{
  "init_std_o": 0.00698,
  "weight_decay": 0.28,
  "lr_head": 0.0113,
  "decay_shape": "linear",
  "seq_len": 1024,
  "train_tokens": 1658000000,
  "steps": 6325,
  "dataset": "wikipedia_en"
}
MLP neurons of a small language model. Each row is named by its layer, matrix (gate and up: input weights) and neuron, and shows model dimensions 496-591. Each number is 500 + 50 x the weight over its row's rms, rounded and kept within 0 to 999. Numbers have three digits each. A neuron's up and down rows have the sign that makes its largest values positive.
After each neuron's rows, "fires on" lists the tokens most often at its 100 highest values on Wikipedia text that the model never trained on; "fires after" lists the tokens most often just before its 100 highest values on Wikipedia text that the model never trained on.

L2.gate2736:377432517534417544556481536533533437431515494510590498493497423543487538395481467509513509496566534447500558490464549478499508461517484468475534460508493416590456520574567560486439499582461470475522454497532547453575541524510527435446500386500405576538519481488471412455527507478530434389
L2.up2736:512561533444616454523571559549539502400466545421479551557476561516477510530459533480482502541497460524515559399446435455502464534437461557519473475480501449533527589420512507465570453568520612597541581556562511478455540503468487474510493508558491514479399582447513573560537447491481549454
fires on: " as", "p", "rit", "P", "ă"
fires after: " such", " well", "ut", "P", "-", "in"

L2.gate357:536468512525500498455533430460507464469442405594584394465490434481414459543408445578492465578529429600444395442543475478432481488592524485473541477515458451456529535438579454552531487517542485562447541562615432492550445463446600512557472566589513444550479524465577475463464583532533445442
L2.up357:459561535542375474424462543493442507527579419554474549476574451450440582469509433433481534583489644443527502526499590522559539531603508563557540597469570532474533439496534433555503528566507483541520431528390501453473525527583512486607510458414439511428532498601497489420500464471417581417
fires on: " not", "os", "aw", "ors", "h", "re"
fires after: " did", " D", " Sh", " N", " comp", " do"

L2.gate726:442575474559556564497514505431507505514511445434525492483522634473427486552435541479498488478528480551559488492494497407458395553516534484453508458463412511492479561520504566481517380456505545459422583478491520570489348474530522397428621495455401516523491571518486576484445486442595520544
L2.up726:477436442476548504568481521502521482538561555414526519458521504574474464480537469468481586482465589419563507465504375556571444487616522444560557538528459470582540526511410470499544509507457542529533530556554539452507392495459496505552492563509479456497524434491508439399506546444503505521
fires on: " as", " a", "ly", "ales", "a", "l"
fires after: " such", " well", "ed", " c", " and", " successful"

L2.gate2829:520436534502458508536528518487575462586448511544436494504488546394549544465552523404492462547423584530464474498446459552516578446553493497509449526509485518491448475558376618559478522447545453492514530498590563412444551399480551446464495517465504502444569524499486462539497534523476596512
L2.up2829:515475443495458546575580516545467455466578472554600502507519537451503534470499506598511483485429469429475502477463452418418526567414583536466506514531468477491481500495512466504552522422444494514467396526518452566600501547550474611588508501496507473526537610491464438570535397514495417522
fires on: "–", "-", "|", " with", " over", "ent"
fires after: " 2", " 1", " 3", "\n", " wa", " win"

L2.gate1962:486485440510582546552465581527480492464488479530540510535506485477428481492485548532545436537480453514545509473480594577546529548613550521508523496444477464426652605465464490438447456516584480428500426539524463458391420478490529459509515526433477413477529563514397543503508497467494492503
L2.up1962:547496490569570487502445543465499587431426431596520412526522518460513484445577364472576486566611545476473424448445502521469616486505535438490468489493528556503488547555427528557433457475448525499447446548448485533556525475483571484492512542493487519575494518423476517477433477501457508545
fires on: "\n"
fires after: " |", "|---|---|---|---|"

L2.gate2227:519492513584534423470479631494454551451436455615493514561502400501510490465445580475527484548483485490495441427454589506515436475466470472429468516449511523573506561395513559598580488437437480413532540480606547480489439486573506462493449623414507515500529602457534561457476500511612532494
L2.up2227:533510520501490510542517533456510513488420562500532586598461447484508575459604438597580452563617463526474544446527523430424476523518472534549558551519544491435476481441509466501571448548581538486603410461506603515554481552506471459543498540533491519515564474462491465603390468506523464483
fires on: " \"", " by", "os", " '"
fires after: " |", ".", "|", " Succeeded"

L2.gate2658:531491505513545458462452556434492461528529558509560402507550490558550456469468511535444492583483511489478415555493552436438396501487551543505501455441438444515487495482508524543528501535510428563492442488484472512526566481489481506444603571509497563575453533426498586551464524511438472505
L2.up2658:528516501431517540403479464471555429567495484556498608513530474524556512544496445479494449478476528508577521595394482584491418489494643518524478456523546515447424545480535473446486525521479471616574449530434412474533450480530539477480523433473469581490562506512564454455457497495419453570
fires on: ".", "if", "amp", "ine", "af", "eter"
fires after: " v", " L", " V", " S", " D", " Mr"

L2.gate19:496471474580583533607459543512535427496558441434422535523421505575525475513480485525451536400463422453523536541520488524551490451379498595480536380535410496545511536562473485444451547533555523504495549493477507469554520501469478561538391516487468557443521545500477474538466659538527466562
L2.up19:492519451451512550545440524541461447496538519465439557575506497453479627580436551577453546498393501550520499522512577461606535496561496554522516484542538393539484536525478541415473476589618473477554439418528476466430473479483529446538507458464569547520480508503482525466432446443541376511
fires on: "|", "-", "it", "ine"
fires after: "\n", " Philipp"